{"num_hidden_layers": 8, "hidden_size": 448, "num_attention_heads": 4, "num_key_value_heads": 1, "head_dim": 64, "intermediate_size": 896, "vocab_size": 4096, "hidden_act": "gelu", "norm": "layernorm", "norm_place": "pre", "norm_eps": 1e-06, "positions": "rope", "rope_theta": 10000.0, "rope_fraction": 1.0, "qk_norm": true, "attn_scale": 0.125, "bias": "none", "tie_word_embeddings": true, "parallel_block": true, "extras": ["capped logits"], "init": "uniform", "init_std_qkv": 0.0477, "init_std_o": 0.0, "init_std_up": 0.0477, "init_std_down": 0.0, "optimizer": "muon", "learning_rate": 0.0158, "beta1": 0.95, "weight_decay": 0.013, "lr_head": 0.0063, "warmup_steps": 89, "schedule": "wsd", "decay_fraction": 0.856, "decay_shape": "linear", "final_lr_fraction": 0.0, "batch_tokens": 32768, "max_seq_len": 2048, "doc_mask": true, "train_tokens": 137300000, "max_steps": 4191, "dataset": "wikipedia_en"}
MLP neurons of a small language model. Each row is named by its layer, matrix (up: input weights; down: output weights) and neuron, and shows model dimensions 96-191. Each number is 128 + 24 x the weight over its row's rms, rounded and kept within 0 to 255.
Before each neuron's rows, "fires on" lists the tokens most often at its 100 highest values on Wikipedia text that the model never trained on.

fires on: "ass", "and", "a", "in", "°", "-"
L4.up584 [ 72 111 138 144  98 160 144 158 108 128 145 125 147 107 140 123  94 144 161  97 113  66 105 161 157 125 147  92 121 168 125  89 162 139 134 139 110 128 131 133 150  99  99  73 124 125  84 143 128 127 135 155 135 110 133 147 125 135 138 142 146 109 164 108 174 144 113 137 119 140 119 114 111 107  96 117 139 147  80 101 159  74 143 104 149  97 138  78 138 109 128 122 167 102 127 118]
L4.down584 [108 114 128 109 156 120 127 166 108 112 115 126  75 155 136 113 114 141 126 110 161 102 127 150 165 130 161 139 162 161 148 123 112 153 106 117 191 126 123 149 104 108 161 103 106 127 140 157 155 120 146 140 114 135 149 137 158 149 138  89 108 130 111  90 136 182 119 124 158 128 116 122 117 136  73 141  73 146 131 131 180 163 100 113 116 155 112  97 121 125 142 124 146 128 105 135]

fires on: "th ", "amp", "3", "election", "ev", "ane"
L4.up408 [ 96 138 161 110  98 128 145 200 137 148 133 159 151  96 102  81  99 111 116 126 129 184 119 138 125 110  84  92 150 160 131 151 127 147 150 109 121 139 158 116 162 114 157 137  97 140 129 145 105 143 113 107 158 126  89 144 157 158 114  99 142  93 147 122 171 166 112 127 156 151 150 123 118 121 137 121 130 147 165 130 121 139  73 119 110 176 145 131 160 137 129 143 102  67 113 108]
L4.down408 [134 100  98 112  81 103 164 157 147  76  92 136 128 140 141 136 133 180  87 122 151 143 167 124 121 125  96 174 142 110 125 140 154 142  97 134 105 135 122 159  98 102 150  98 108  77 143 120 136 126 101 114 128 105 138 105 158 125 145 154 110 146 136  97 120 127 146 125 109 172 160 123 114 151 133 122 149 133 103 125 139 113 124 130 153 123 162  69  89 153 119 163 162 140 152  79]

fires on: "as ", "a", ", ", "and "
L4.up436 [158 135 115 188 152 146 102 114 142 166 124 110 133 115 101 149 148 142 116  88 159 171 116 189  99 139 125 140 105 141 122 109 137 139 149  90 162 131 124 116 155 118 106  97  74 136 165 124 118 125 195 103 125 125 135 146 113  98 130  92 152 130 170 106 100 109 136 144  92 109 107 147  94 132 137 114 151 147 136 122 158  84 115  99 143 144 141 124  84 113 111 122 140 137 138 155]
L4.down436 [134 124 153 104 136 162 132 169 134 145 177 115 136 120 158 117 133 153 140 153 117 140 142 136 113 153 130  89 178 148 133 153 131  99 118 157 129 146  85 171 139 142 103 133 155 132 114 110 124 118 154 118 132 107 114 105 106 150  92 103 117  82 108 162 129 149 115 148 116 121 123 144 148  73 150 110  88 107 150 150 145 167 137 116  98 124 118 163 138 112 118 127  90 150 115 153]

fires on: "se", "ev", "ati", "dou", "particip"
L4.up136 [146 118 131  91 152 133 151 138 163 114 100  87 170  83 110 114 129 169 103 113 116 114  99 120 119 149 121 126 130  92  98 136 179 113 175 167 114 117 186 123 144 113 145 136 111  81 130 124  99 138  59 116 127 117  78 160 139 175 115 132 114 131 120 140 139 145 121  99 153 157 126  99 139 123 136 159 117 107  90 148 109 111 122 120 175 125 128 140 128 104 125 105 138 135 165 137]
L4.down136 [171  72 163 124 114  90 131 140 105 124  79 161  93 159 115  92 129 113  86 151 153 147 122 136 170 115  81 123 141 149 117 122 107 138 111  91  93 149 142 113 180 137 116 135  88 152  97 137 131 123 104 106 109 144  76 100 137 135 123 113  98 108 151  97 141 112 123 144 171 119 129 114 136 118 126 165 115 153 137 145  92 172 155 115 145 105 112 136 106 119 164 138 103 148 137 121]

fires on: "as", "an", "es", "os", "Franc"
L4.up172 [122 139 129  99 160  77 146 102  82 129 137 113 152 156 105 170 138 122  91  74 103 127 123 145 129 134 167 138 149 153 145 122 113 139 112 176 151 128 147 118 133 144 122 166 141 153 163 127 115 120 175 123 104 121 123 124  99 166 127 126 106 120 124 160 119 124 123 145 134 135 116 159 113 120 163 157 140 167 121 126  98 123 128 141 162 124 152 142 110 105  71  93 127 124 109 118]
L4.down172 [129 148 150 125 119 170 141  74 103 186 102  88  99 119 117 121 122 104 108  94 161 125 156 150 128 126 122 116 108 181 124 101 148 137 166 148 110 136 145  83 129 120 119 123 125 125 150 119 122 114 117 102 150 129  88 175 105  99 115 128 163 152 131 112 102 153 107 119 127 146  97  92 112 138 127 129 169 109  96 119 153 152 163 123 111 132 143 130 178 127  83 146 116 110 110 145]

fires on: "on ", "ud", "along ", "ak", "made ", "ir"
L4.up392 [121 132 112 138 128 137 132 117  86  95 140 158 114 118 178 123 152 142 133 155  97 143 155 113 174 105 147 117 151 139 115 121 160 128 131 146 122 153  88 121 135 118 177 103 111  93 117 132 123 111 142 140  83 101 146 113 143 150 169 152 162  90 139 118  96 155 122 138 141 132 172  98 141 133  98 171 123 101 124 152 166 142 148 132 125 124  95 165 150 113 122 116 193 183 139 146]
L4.down392 [123 137 117 106 207 143 101 137 157 151 169 146 160  90 110 110 131 148 130 129 144 105 118 115 127 144 145  70 145 155 173  94 106 142 154 162 139 154 111 125 120 100  84 143 145 125 168 142 121 171 127  86 100  88  88 127 141  84 118 130 120 146 137 145 138 121 107 131 161  81  91 165 120 118 103 113 191 137 147  84 106 164 132 149 147 161 114 103 144 167 106 131  92 129  84 124]

fires on: "ing ", "-", "ly ", "ally ", "v"
L4.up834 [133 131 125 112 115  90 151 123 137 108 118 120  93 103 132 167  97 112 107 110 191 138 151 113  58 166 157 117 131 139  78  94 122 117 153  94 171 112 145  72 123 130 138 146 137 104 137 133 148 126 147 125 115 171 108  93 148  93 148  88 135 147 102 115 139 118 150  95 117 168 138 112 121 103 118 137 109 169 108 148 131  79 138 119 129 186 130 113  97 135 113 112  84 133 154 134]
L4.down834 [130 110 144 136 127 127 135 124 167 129 122 166 119  76 129 114 133 127 124 114 116 152  92 157 163  89 128  94 141 156 148 166 142  99 146 148 123 166 136 135  84 165 118 134 115 111 194 138 142 101 103  89 122 135 124  95 144 119 128 107 138 135 170 130 120 145 127 109 126 115 130 114  75 109 115  99 102  90 139 164 113 117 132 106 134 133 121 142 144 114  95 158 104 143 117 120]

fires on: "of ", ".", "if", "for ", "p", "ing "
L4.up254 [150  81 116 120 120 130  95 155  86 115 110  92 108 117 140 155 116 115 128 168 109 113 125 115 142 168 135  76 108 162 107 167 120 160 165 102 130 105 156  95 152 147 132 125 116 145  95  96 150 122 138 126 146 125 171 114 126 125 115 124 154 112 135 119 150 138 145 157 138 122 130 134 102 119 125 146 101 123 109 118 124 134 126 111 109  90 141 134 186 162 137 119 135 188 137 108]
L4.down254 [136 131 120 153 154 147 119 121  88 163 129 128 129 132 144 137 126 150  83 170 152 119  77 131  79 102 102 135  83  98  90 105 130 136 132 117 131 118 115  70 117 110 121 165 146 124 149  68 144  87 102 139 145  98 128 142 141 146  97 120 105 152  78 110 136  88  98 139 137 164 136 148 132 100  94 150 136 129 138 147 147 125 128  80 153 164 131 157 141 111 160 136 121  90 121  90]

fires on: ", ", "with ", "to ", "191", "in "
L4.up889 [133  90 127 106 118 112 178 147 139 138 135 115 153 118 145 111 123 126 144  83 116 102 119 160  85 154 103 134 132 115 132 120 197 106 153 171 151 126 103 160 123  93 151 163 133 101 122 140 116 127 118 103  73 116 105 139 122  99 171 115 146 145 136  99 128 122 162 110 118 147 145 101  82 157 112  93 177 127 124 109 120 119 112 137 153 123 147 126 130 134 127 139 177  96 107 127]
L4.down889 [119 130 107 160 134 141 160 163 170 140 114 150 120 138  72  84  96 141 145 102 105 144 156 128 132 105 135  89 138 152 118  78  80 160 143 165 128 119 122 136 143 121 158 141 127 187 122  84 119 173 104 125 142 145 145 120 159 133 141 154 150 112 165 119 109 127  97  99 143 126 122 126 126  90  65 118  83 133 142 119 119 125 104 172 101 149 112 107 158 158 150 127 102 137 115 132]

fires on: "ay", "En", "ind", "u", "of ", "Over"
L4.up218 [107 141 146 129 146 113 140 144 136 136 114 156 118 150  93 143 109 116 115 133 112 119 136  97 118  78  99 111 182 171 128 131 147 163 128 158 144 128 125 172 122 109  79 125 154 137 146 102 180 151 143 141 133 101 133 167 126 115 147 162 134 108 102 146 137 166  93 125 139 100 129 127  85 155 164 102 150 161 153 120 135  61 165 115 147 118  92 128  93 139 150 119 142 144 131 106]
L4.down218 [100 122 116 128 166 122 127 142 127 132 101 153 133 130 119 113  80 116 169 121 166 120 168 121  95 142 133 122 138  97 154 149 111 117 128 194 132 170 137 103 113 180 164 128 158 113 122  71 110 114 105 132 172 124 143 124 104 115 193 126  60 131 149 134 171 133 132 112 145 126 163 103 120 132 150 132 124 135 133 163 129 102 111 129 119 160 122  90  98 107 105 146 137 137 135 163]

fires on: "st", "col", "St", "Dr", "the", "r"
L4.up607 [124 124  95  97 145  93 171 170 136 117 143 141 157  68 147 125 125 115 124 101 117 105 138 101 133  91 101 111 124 116 122 128 156 134 138 138 103  97 125 130 134 162 100 145 122 118  77 116 116 112 175 153 148 109 139 154 123 118  89 134 107 104 115  98 141 117 150 131 132  93 162 125 167 113 106 115 131 170 173  94 110 104 159 132 111  85 142 127 153 109 161 154 144 118 123 137]
L4.down607 [135 140 143 160 156  62 125  83 149 177 131 170 141 114 143 102 165 131 114 134  99 112 149 127 152 130 130 122 147 152 137 125 116 152 156 125 150 102 111 150 137 140 132 115  81 171 157 145 136 125 103 142 144 129 146 141  67 118 153 146 144  98 158 186 130 148 143 137 117 174 102 145 152  94 120 110 115 113 131 156 134 129 137 150 137 129 166 148 132 124 139 138 120 142 136 110]

fires on: "se", "to", "ri", ":", "are", "e "
L4.up123 [112 115 129  99 154 123 129 179 105 110 159 126 101  95 116 137 107 116 111 189  89 126 111 124 153 117 107 147 104 112 125 115 167 131 152 146 161 157  99 112 133 122 124  92 163 123 104  98 107 125 170 123 158 162 170 144 112 101 118 128 142 127 157 133 112 138 159  96 140 162 114  72 126 134 140 170 129 140 110 162  81 139 108 156 121 167 146 143 132 123  94 183 132 133 140 143]
L4.down123 [149 120 110 117 118 108 101 122 145  79 117 121 105 157  78 112 146 109 122 166 124 114 175 132 111 145 119 120 152  94 124 142  99  81 108 112  86 120 146 123 104 133 131 121 147 132 126 121 148 156 137 122 108 135  83 127 122 130 147 117 135 129 138 117 155 142 127 133  92  91 152 126 192 146 160 101  74 144 140 137  82 160 120 117 131 144 138 131 101 110 137 146 130 125 126 145]

fires on: "ing ", "al ", "name ", "ation ", "est", "number "
L4.up739 [112 125 112 109 164 133 151 107 139 147 111 128 105 115 119 153 119 151 162 103 152  86 134 139 156 139 103 100 171 108 101  94 144 145 137 104 177 135 124 128 128 164 119  67 144 117 109 108 126 132 138 133 108 127 161 131 124 143 159 135 113 139 133 106 128 105 121  86 194 130 145 144  74 136 127 118  99  98 132 136 136 146 122 128 134 129 105 152 151 152 101 135 130 128 124 141]
L4.down739 [ 88 116 139 163 148 149 146 121 100 124 160 179 116  88 109 110 144 140 118  97 160 150 130 131 163 129 116 162 124 133 134 114 132 124 150  80 159 124 101 120 158 138 149 123 107 134 132  99 134 161 101 125 135 174 145  79 132  92  94 142 124 132 139 127 149 126 120  88 159 147 110 124 122 105 114 134 150 130 145  90  77 121 149 118 120 176 105 101 106 159 120 127 104 114 153 137]

fires on: "es", "em", "fi", "b", "No", "22"
L4.up141 [ 95 152 146 132 130 141 180  90 136 151 170 107 154 121 123 120 182  92 123 116 138 166  63 116  96 136 105  91 138 111 140 115 150 105 109  92 173 182  79 126 105  89 132 122 146 146 106 109 148 165  95 108 123 106  86 112 174 114 104 130 187 136 153 134 171 142  89 102 132 150  98 165 115 156 141  89 134  68 144 118 150 118 145 119 135  79 174 105 107 149 111 121 167 136 109 101]
L4.down141 [131 166 128 121  73 133  75 138 145 135 135 116 140 166 131 134 153 100 125  96  96  97 153 130 144 102 136 102 132 131 157 131 140 136 144 131 139 132 104 131 135 103 111 154 146 151 164 155 127 111  80 155 129 118 118 157 129 122 127 135 115 150 137 133  76 127 130  61 114 129 157 133 129 118 165 109 127 186 155 156  90 129 120 123 147 134  98 167  94 105 119 134 116 118 149 156]

fires on: ".", "Un", "un", "is", "ul"
L4.up859 [103 137 144 106 149 138 139 151 152 136 102 149 130 119 110 129  90 145 111 132 138 118  92 115 163 141  63  95 102 132 157 134 109 163 134 159 141 121 162 129 129 155 125 132 124  88 123 138 156  90 124 135 119 126 104 165 156 159 178 113 117 141 120 145 141 139 141 112 150 113 179 149 103 127 121 183 119 138 123 144 105 122 144 101 137 151  78 132 151 157 179 123 143 104 105  97]
L4.down859 [137 142 108  94 137 142 126 158 118 109 148 126 124 135 118 142 138  79  97 113 119 112 119 116  97 121 160 120 136 120  99 125 154 127 119 178 129 125 130 144 117 155 137 146 163 103 130 110 149 165 102  87 144 164 135  98 170  78 108  92 148 134 132 118  82 139 133 127 118 125 136  88 122  96 141 161 140 128 113 114 156 107 124 138 166 150 162 117  98 115 131 109 114  66 153 149]

fires on: "of ", "were ", "ish", "are ", "be ", "y"
L4.up12 [129 109 133  58 150 138 135 129 115 105  99  93 154 130 123  93 133 179  97 123 156  95 103 123 131 168 126 153 145 155 103 136 108 106 132  92 151 124 105 121 110 118 116  86 135 141 142 179 103  99 185 140 130 167 140 109 135  97 117 140 142 123 150 141 131 135 132 103 109 157  86 150 122 112 129 115 111 143 142 121 126 147 126 118 144  95 163 124 154 151 142 123 140 140 106 112]
L4.down12 [146 106 171 119  77 118 120 152 130 100 164 165 141 144 101 116 143 143 144  83 160 114 143 147 130 112 138 106 197 151 125 120 132 153 155 106 144  93 137 134 152 126 116 128 106 153 173  87 132 106 203 140 133 121 164 124 138 106  92 151 106  88 137 121 160 163 133 100 131 131 109 135 141 145  90 134 145 101 143 139 115 113 157 173  95 125 110 131 129 148 213 112 185 144 131 133]

fires on: "- ", "–", "-", "−", "+", "and "
L4.up8 [ 98 136 168 128 126 114 124 101 141 116 119 146 120  67 100 132  89 146  99  72 144 108 141  99 114 148 127 130 141 131  90 148 150 131 178 116 149 112 122 122 107 116 130  83 117 125 140 118  95 139 135  86 133 150 149 152 126 139 102 112 164 138 143 126 124 191 122 159 116 160 111 122 111 144 154 113  59 139 180 110 146 122 128 102 122 120 138 113  97 144 132 115 122 162 114 114]
L4.down8 [138  89  83 126 116 124 158 165  82 128  92 179 118 160 121 159 111 117 150 138 144  84 128 113 129 166 122  99 142 137 138 164 122 126 137 112 114  81 152 107 177 135 140 135 107 128 116 120 105 107 181 129 140  95 118 140  95 119 165 120 124 117 149 119 134 129 171 130 134 110 128 125  91  94 127 135  95 161 138 122 154 142 155 126 120 149 108 126 147 105 114 141 125 117 128 118]

fires on: "of ", ", ", "are ", "ing ", "All ", "and "
L4.up734 [156 142 130 133 124  89 167 132 122 112  82 136 109 119 133 100 140 152 113 140 125 104 108 157 169 162 121  91 131 142 123 135 107  97  77 102 135  93 103 117 115 104 131 117 111 147 152 116 136 139 147 104 110 119 142 108 185 135 118 105 114 162 158 144 124 129  93 117 136 119 147 158  88 104 145  92 148 126 146 155 126 138 121 128 131  91 147 148 168 182 174 149 133 118 127 125]
L4.down734 [127 152 165 125 145 147  98 109 135 117 140 153 151 134 135 146 115 152 108 129 115 159 120 136 111  86 139 125  89  68 101  86 139 173 149 105 108  85 155 108 155 132 136  83  84 121 162 139  99 121 158 129 162 109 180 131  94  53 121 102 130  93  92 108 133 126 157 100 137 183 115  91 115 156 147 120 137 155 111 119 145  84 158 120 119 117 164 101 151 139 155 112 143 167 125 154]

fires on: "of ", "ob", "ivil ", "and ", "ac", "ush"
L4.up693 [142 122 126 114 140 124 168 162 132 105 137 135 141 168 141 141 113 124 127 150 153 158 105 135 159 138 143 131 136 162 115 163 141 136 115  79 132 128 189 164  98 108 127 145 139 145 111 154 122 108 124 109  97 165 120 166  83 138 130 135 152 170 139  94  77 132 108 146 163 129 112 146 102 157 122  62 123  95  80 115 122 141 166 139 131 150 103 147 185 149 107 103 104 117 110 168]
L4.down693 [100 133 137 108 144 155  94 103  88 121 133 147 128 153 140 117 148  79 106 138 133 142 142 164  99 153 124 166 106  79 135  54 138 157 134 105 135 100 138 107 149 107 104  76 134 144 143 119 122 104 142 150 150 118 143 135 131  82 130  76 126 154 150 200 105 144 114 128 123 110 150 154 131 118  99 138 152 164 122 149 137  82 148 115  91 130 105 102 168 105 124  82 120 126 128 136]

fires on: "ation ", "ing ", "g", "der ", "fe"
L4.up604 [115 125 132 113 112  98 120  99 108 112 120  77 124 129 108  92  99 180  93 144 158 135 125 152 106  96 105 140 145 118 124 121 118 193 153 109 101 117 143 158 121 143 125 124 181 163  72 159  93 128 112 111 113 116 160 142 104 153 215 141 101 156 140 122 159 121 106 129 141 129 138 139 138 160 120 127 118 153 120 155 150 141 169 131 171 103 120  99 103 130 128 109 127 150 102  81]
L4.down604 [145  83  77 117 162 142 110 109 154 124 110 172 149  79 139 138 153 128 109 111  86 140 150 172 146 140 125 136 133 153 152 110 136  73 126 105 173 164 116 147 114 136 118 144  89  96 106 124  99 126 125 199 144 146 143  97 103 130 143  82 108 125 147 177 134 168 179 115 118 103 132 144 166 157 122 120 139 109 117 144  70  82 133 150 134 154 103 131 160 109  73 109 133  97 153 111]

fires on: "c", "at ", ". ", "G", "ra", "Tr"
L4.up306 [114 121 117 130  89 132 152 181 173 103 150 115 106 112 116 145 120 136 114 116  84 146 144 140 104 154  85 164 114 154 122 123 132 138 130 184 156 131 112 140 114 126 122 145 118 134 147 105 123 152 169 151 102 129  86 171 119 124 160 115 113 142 153  90 136 177 127 164 115 156 130 141 120 120 122 110 164  87 119 126  89 114  89 145  98 170 155 143 165 137 129 143 155 115 112  96]
L4.down306 [147 144 139 160 149 131 115 113  96  94  55 158  97 144 117 159 109 117 123 135 162 117  94  69 112 146 166 130 144 135 100 148 161 154 138 125 112 106 127 110  94 141 135 140 162 124 106 164  74 115 168 114 103 142 131 148 154 143 119 101 172 153 118 155 120 129 159  91 139 118 134 157 169  91 142 147  76 135 122 112 160 102 164 157 114 100 142 139  85  73 107 137 144 129 138 149]

fires on: "as", "ass", "med", "ener", "Batt"
L4.up878 [100 130 129  54 167 115 142 148 127 114  86  96 140 171 113 142 108  74  97  83 121 121  98 140 136 140 104 133 126  84  81 101 105 143  87 102 103 137 130 107 168 113  85 145 118 195 132 120 171 115 125 137 186 154 180 163 169  88 127 155  98 142 143 110 118 138  95  96 142 100 148 140 143 145 138  99  85 120 140 133 135 145 157 137 110 124 130 105 134 129 105 131 136 149 157  90]
L4.down878 [114 139 102 100  98 159  89 133  96 119 142 113  80 155 130 122 135 122 137 101 132 126 129 108 168  91 132 123 115 125 159 125 140 120 137 126 134 158 117 133 156 134 115 176 135 118 111 141 131 154 113 120 171 119 158 130 130 141 173 124  82 102 139 104 120 121 148  91 143 125 168 157 149 125 115  93  84 164 143  96 123 126 147 100 154 125  97 140 131 134 158 173 127  87  90 115]

fires on: "o", "um", "omin", "Personal "
L4.up668 [118 148  88 132 133 113 143 156 168 135 162  80 152 134 138 127  81 129 149 153 125 162 117 104 190 123 128 111 160 128 155 103 103 142 145  87 186 150  80 195 126 136 125 125 122 129 133 150 117 127 118 146 119 162  88 143 131 185 125  87 112 101 109 134 107 146 163 148 134 128 148 134  76 150 124  72 120 121  99 142 135 113 134 143 106 125 126 123 122 133  57 108 127 141 129 107]
L4.down668 [ 88 144 107 129 104 135 157 127  97 145  74 167  94 118 128 115 147 112 166 130 104 175  86 106 119 131 124 191 178 101  98 120 146 125 135  90 110 114  93  95 130  96 121 119 104 132 105 126 125 132 120  87 159 119 128  90 106 103 156 121 137 123  86 162 133 153 150 140 130 107 179 117 143 147  94 112 116 131 133 142 158  88 113  90 141 120 148  98 131 134 154 153 113 131 150 125]

fires on: "-", "–", "ō", "−"
L4.up884 [101 167 130 127 122 141 119 137 111 127  98  99 137 157 151 146 157  96 144 139 126 122  74  97 157 146 117 125 147  84 122 134 173 158 167  95 154 139 145 152 168 151 145 108 144  89 132 153 119 134 120 102 167 173 123 151 116 132 160 100 142 113 175 126 141 160 181 128 140 164 145 107  89 144 158 143  77 144 143 151 100 101 119 104 152 170  85 108 155 145 154 166 134 123 119 168]
L4.down884 [149 114  77 158 101 144 151 151 144 142 103 162 127 107 107 147 128 120 166 150 103 124 140  91 129 128 151 105 184  94 129 114 132 119 109 127 134 116 162 108 120 128 167 156  89 161 135 139 130 132 110 139 138 126 163  67 119 124  88 157 137 100  99 142 127 170 135 167 123 113 122 148 118 144  80 130 114 132 100  80 125 110 113 132 143 133 149  77 134 157 121 137 158 108  91 107]

fires on: "v", "un", "val", "sol", "sen", "viol"
L4.up820 [140  82 160 124 136 106 121 141 141 105 115 125 121 122 135 125 126 147 109 132 160 113 132 151 102 113 128 125 143 172 106 120  89 118 128 161 162 148 119 115 101 119 118 104 174 128 150 136 149 107 133 122 145 135 100  95 161 136 105 130  96 111 113 158 130 123 147 105 154 138 162  98  90 162 120 126 116 141 138  99 142  85 129 118 139 155 139 144  74 143 102 135 120 106  90 139]
L4.down820 [173  93 139 122 153 150 110 107 133  89 128 111  93 135 166 149 156 123 116 122 110 136 111 109 157 163 175 118 114 108 123  86  93 124 143 141  91 160  93 129 156 108 135 115 132 113 147 143  98 112 138 159  82 162 139 138 118 118  98 115  82 134 134 146 158 118 123 143  89 167 137 130 131  87 134 159 131 141 136 129 169 109 150 104 100 105 174 131 123  93 100  90 186 117 130 153]

fires on: ", ", "of ", "eder", "por"
L4.up338 [158 111 140 100 110 111  74 125 129 136 126 129 178 141 116 114 145 180 115 151 163  93 172 130 136 139 111 115 166 113  55 163 140 137  90 104 113 128 126 150 137 104 101 125 163 116 169  94 109  97 170 129 176  88 124 170  93 110 107 141 151 125 124 164  87 175 125 154 164 142 187 145 120 114 135 139 113 109 142 150 134 149 102 135 114 103  84 141 145 133 138 151 135 122 117  95]
L4.down338 [ 93 125 135 160  93 130 146 123 150 199 122 146 102 127 139 152 129 121 103 108 119 149 131 159 135 151 130 103 110 147 116 130 135  96 164 105 159  97 145 126 118 135 111 143 136 123 168 128 129 111 138 117 131 153 158 146 146 144 162 130 147  65 118 113 148 102 169 159  98 118 126  92 117 152 118 168  89 117 126 117 155  80 125  87 134 124 109 116 138 158 124 142 125 129 112 118]

fires on: "n", "y", "or", "il", "li", "h"
L4.up171 [130 116 161 107 124 150 128 146 147 120 121 121 129 165 142 114 124  97 120 136  96 134 127 138 141 143  90 147 176 103 144 148  84  93 129 118 101  91 133 116 126 117  66 101  59 153 117 117 141 138 115 149 152 158 151 125 122 156 139 138 115 135 129 174 114 138 140 147 128  86 146 140 128 128  87 159  94 156 189 139 120 159 144 158 118  78 124 148  88 112  91 130  80 105 131 115]
L4.down171 [111 149 173 148 100 136  98 129 127 118 100 156 153  89 148 118 154 131 115 124 151 132 122  74 139 139 132  75 112 161 138 115 117 142 146 121 152 142 102 159 127  99  67 139 141 159 152 104 133 155 122 139 163 113 121 132 132 109 113  99 143 100 125 138 147 150 120  80 106 150 143 161 165 149 167 135 128  81 154 137 111 110 132 151 149 120 118 119 139 149 123 108 186 116 139 100]

fires on: "-", "and", "in", "z", "or ", "ul "
L4.up654 [107 119 139  96 154 100 155 121 100 122 154 140 142 109  93 152 158 146 130 119  99 161 101 180 128 148 142 121 138  85  78 106 125 137 162 140 143 106 115 145  94 123 165 129 114 141 141 106 101  75 153 152 112 184 110 148 139 101 123 114 163 111 123 142 103  97  98 198 124 165 153  87 152 106 132 131 158 110 180 164 111 145 150 132 152 115 121 132  89 110 100 120 142 141 101 140]
L4.down654 [127 115 127 118 112 131 170 147 154 147 126 120  87  96 176 132 136 150 141 163 135  90 156 136 146 113 108 123 119  97 149 132 156 148 184 130 137 135  85 171 136 131 118 109 168  77  98  87 151 136  89 125 128 135 131 113 140 144 111 135 111  71 164 135 172 133 121 150 108 161 109 125 136 119 147 137  95 156 102 122 146  77 142 108 141 166 136 147 161 132 163 143 145  91 133  94]

fires on: "of ", "es", "es ", "em", "ub", "enn"
L4.up819 [125 118 160 121 138 106 163 143 119 101 130 117  85 121 128 132  77 134 131 122  95 145 104 139 100 140 126 114 132 121 111 145 130 101 113  90 149 107 110 162 105 131 164 121 109 117  98 113 158 168 128 107 161 150 139 135 188 172 162 153 128 144 132 117 144 137 132 151 159 136  94 142 151 164 128 112 109 125 117 116 104 161 109 126 148 148  99 122 140 166  90  89 130 155 108 108]
L4.down819 [136 132 158 122 130 160 113 122 143  91 117 118 155 112 137  94 138 132  93 140 120 118 131 115 101 127 107  78 121 173 173 124 133 118 105 167 116 148 130 128 108 138 158 107  91 135 151 171 147 134 161 141 133 122 144 157 119 108 107 106 156 149 145  99 128 117 131 123 125 126 157  92 146 128 159 112 106 144 128 152 100 100 107 104 112 153 100 147 142 103 125 124 179 126 134  97]

fires on: "-", "tor", "p", "was ", "in"
L4.up731 [155 167 150 101 105 104 107 162 156 103 106 110 165 127  84 114  83 134 125 106  63 104 135 121 116 125 128 152 119 162 117 161 144 131 117  81 168 103 117 138 144  70 132 113 152 140 129 135 134 106 121 152 122 156  99 109 172 132 124 115 110 114 144 170 118 148 108 150 144 161 141  87 132 134 128 149 148 163 141 120 149 153 136 171 197  97 141 133 111 133 134 125 110 145 121 175]
L4.down731 [117 143 110 142 153 139  96 121 152 144 146 124  81  88 137 122 123 144 124  91 119 136 151 112  82 140 123 161 122 140 121 166 105 124 157 149  92 136 163 130 108 114 151 129 114  78 138 165 130  98 113 122 134 113 111 144 137 131 128 102 112  78 136  98 120 142 137 118 118 125  95 105 119 131 153 158 141  93 108 114 135  88  99 134 101  89 118 129 140 132 106 116 147  95 115 140]

fires on: "es", "ac", "as", "anc", "inter", "ill"
L4.up612 [158 149 149 146 169 134 152 181  98 135 120  87 175 174 125 115 148 119 107 138 155 150 161 131 142 132 150 128 119 146 102 151 110  82  84 125 148 151 114 103 141 140 154 152 153 101 114 132 150 105 117 142  87 141 109  94 132 127 160 126 175 118 171 133 135 150 141 100 155 115 156  72 144 141 166 131  98 144 123 139 173 133 154  70 114 123 118 148 103 123 114 156 172 107 117 153]
L4.down612 [ 75 118 113 122 136 153 151 104 133 137 144 150 177 110 127 153  97 104 130 114 127 158 137 123 131 148 163 127 141 109 132 111 135 114  95 103 166  85 162  94 176 166 154 168  98 122 133  98 128 145  99 144 112  75 135 109 131 102 123 122  88 118 141  62 119 155  96 129 103 104 135 115 111 131 130 136 102 126 156 136 134 136 158 133 134 158 130 129 137 134 139 155  99  83 137 137]

fires on: "in ", "W", "inn", ", ", "e"
L4.up568 [129 123 131 141 120 134 147 134 141 100 135 120 108 125 142 147 127 100 159 129 115 127  84 110 140 115 126 113 122 109 117 109 139 124 175  99 123 112 122 156 149 126  76  88 114 123 125 140 144 116 117 149  85 129 116 169 115 153 132 165 145 134 142 142 118 119 131 132 134 180 138 136  96 124 143 120 133 139 135 143 104  96 155 116 125  89 162 172 114 144 169 109 167 127 192 142]
L4.down568 [ 87 107 120 171 135 126 146 123 131 154 106  99 157 141 139 163 139  96 126 133 165 117 148 167 111 120 103 137 130 141 167 166 112 113 132 125 181 112 145  96  77 127 143 127 102 189  88 142 165 132 121 157 184 127 137 103 175 122 181 120 164  95 141  97 124 105  93 141  74 117 110 119 121 128 125 176  93 113 167 116 109  95 136 157 166 143 101 122 138 135 124 136 130 129 128  77]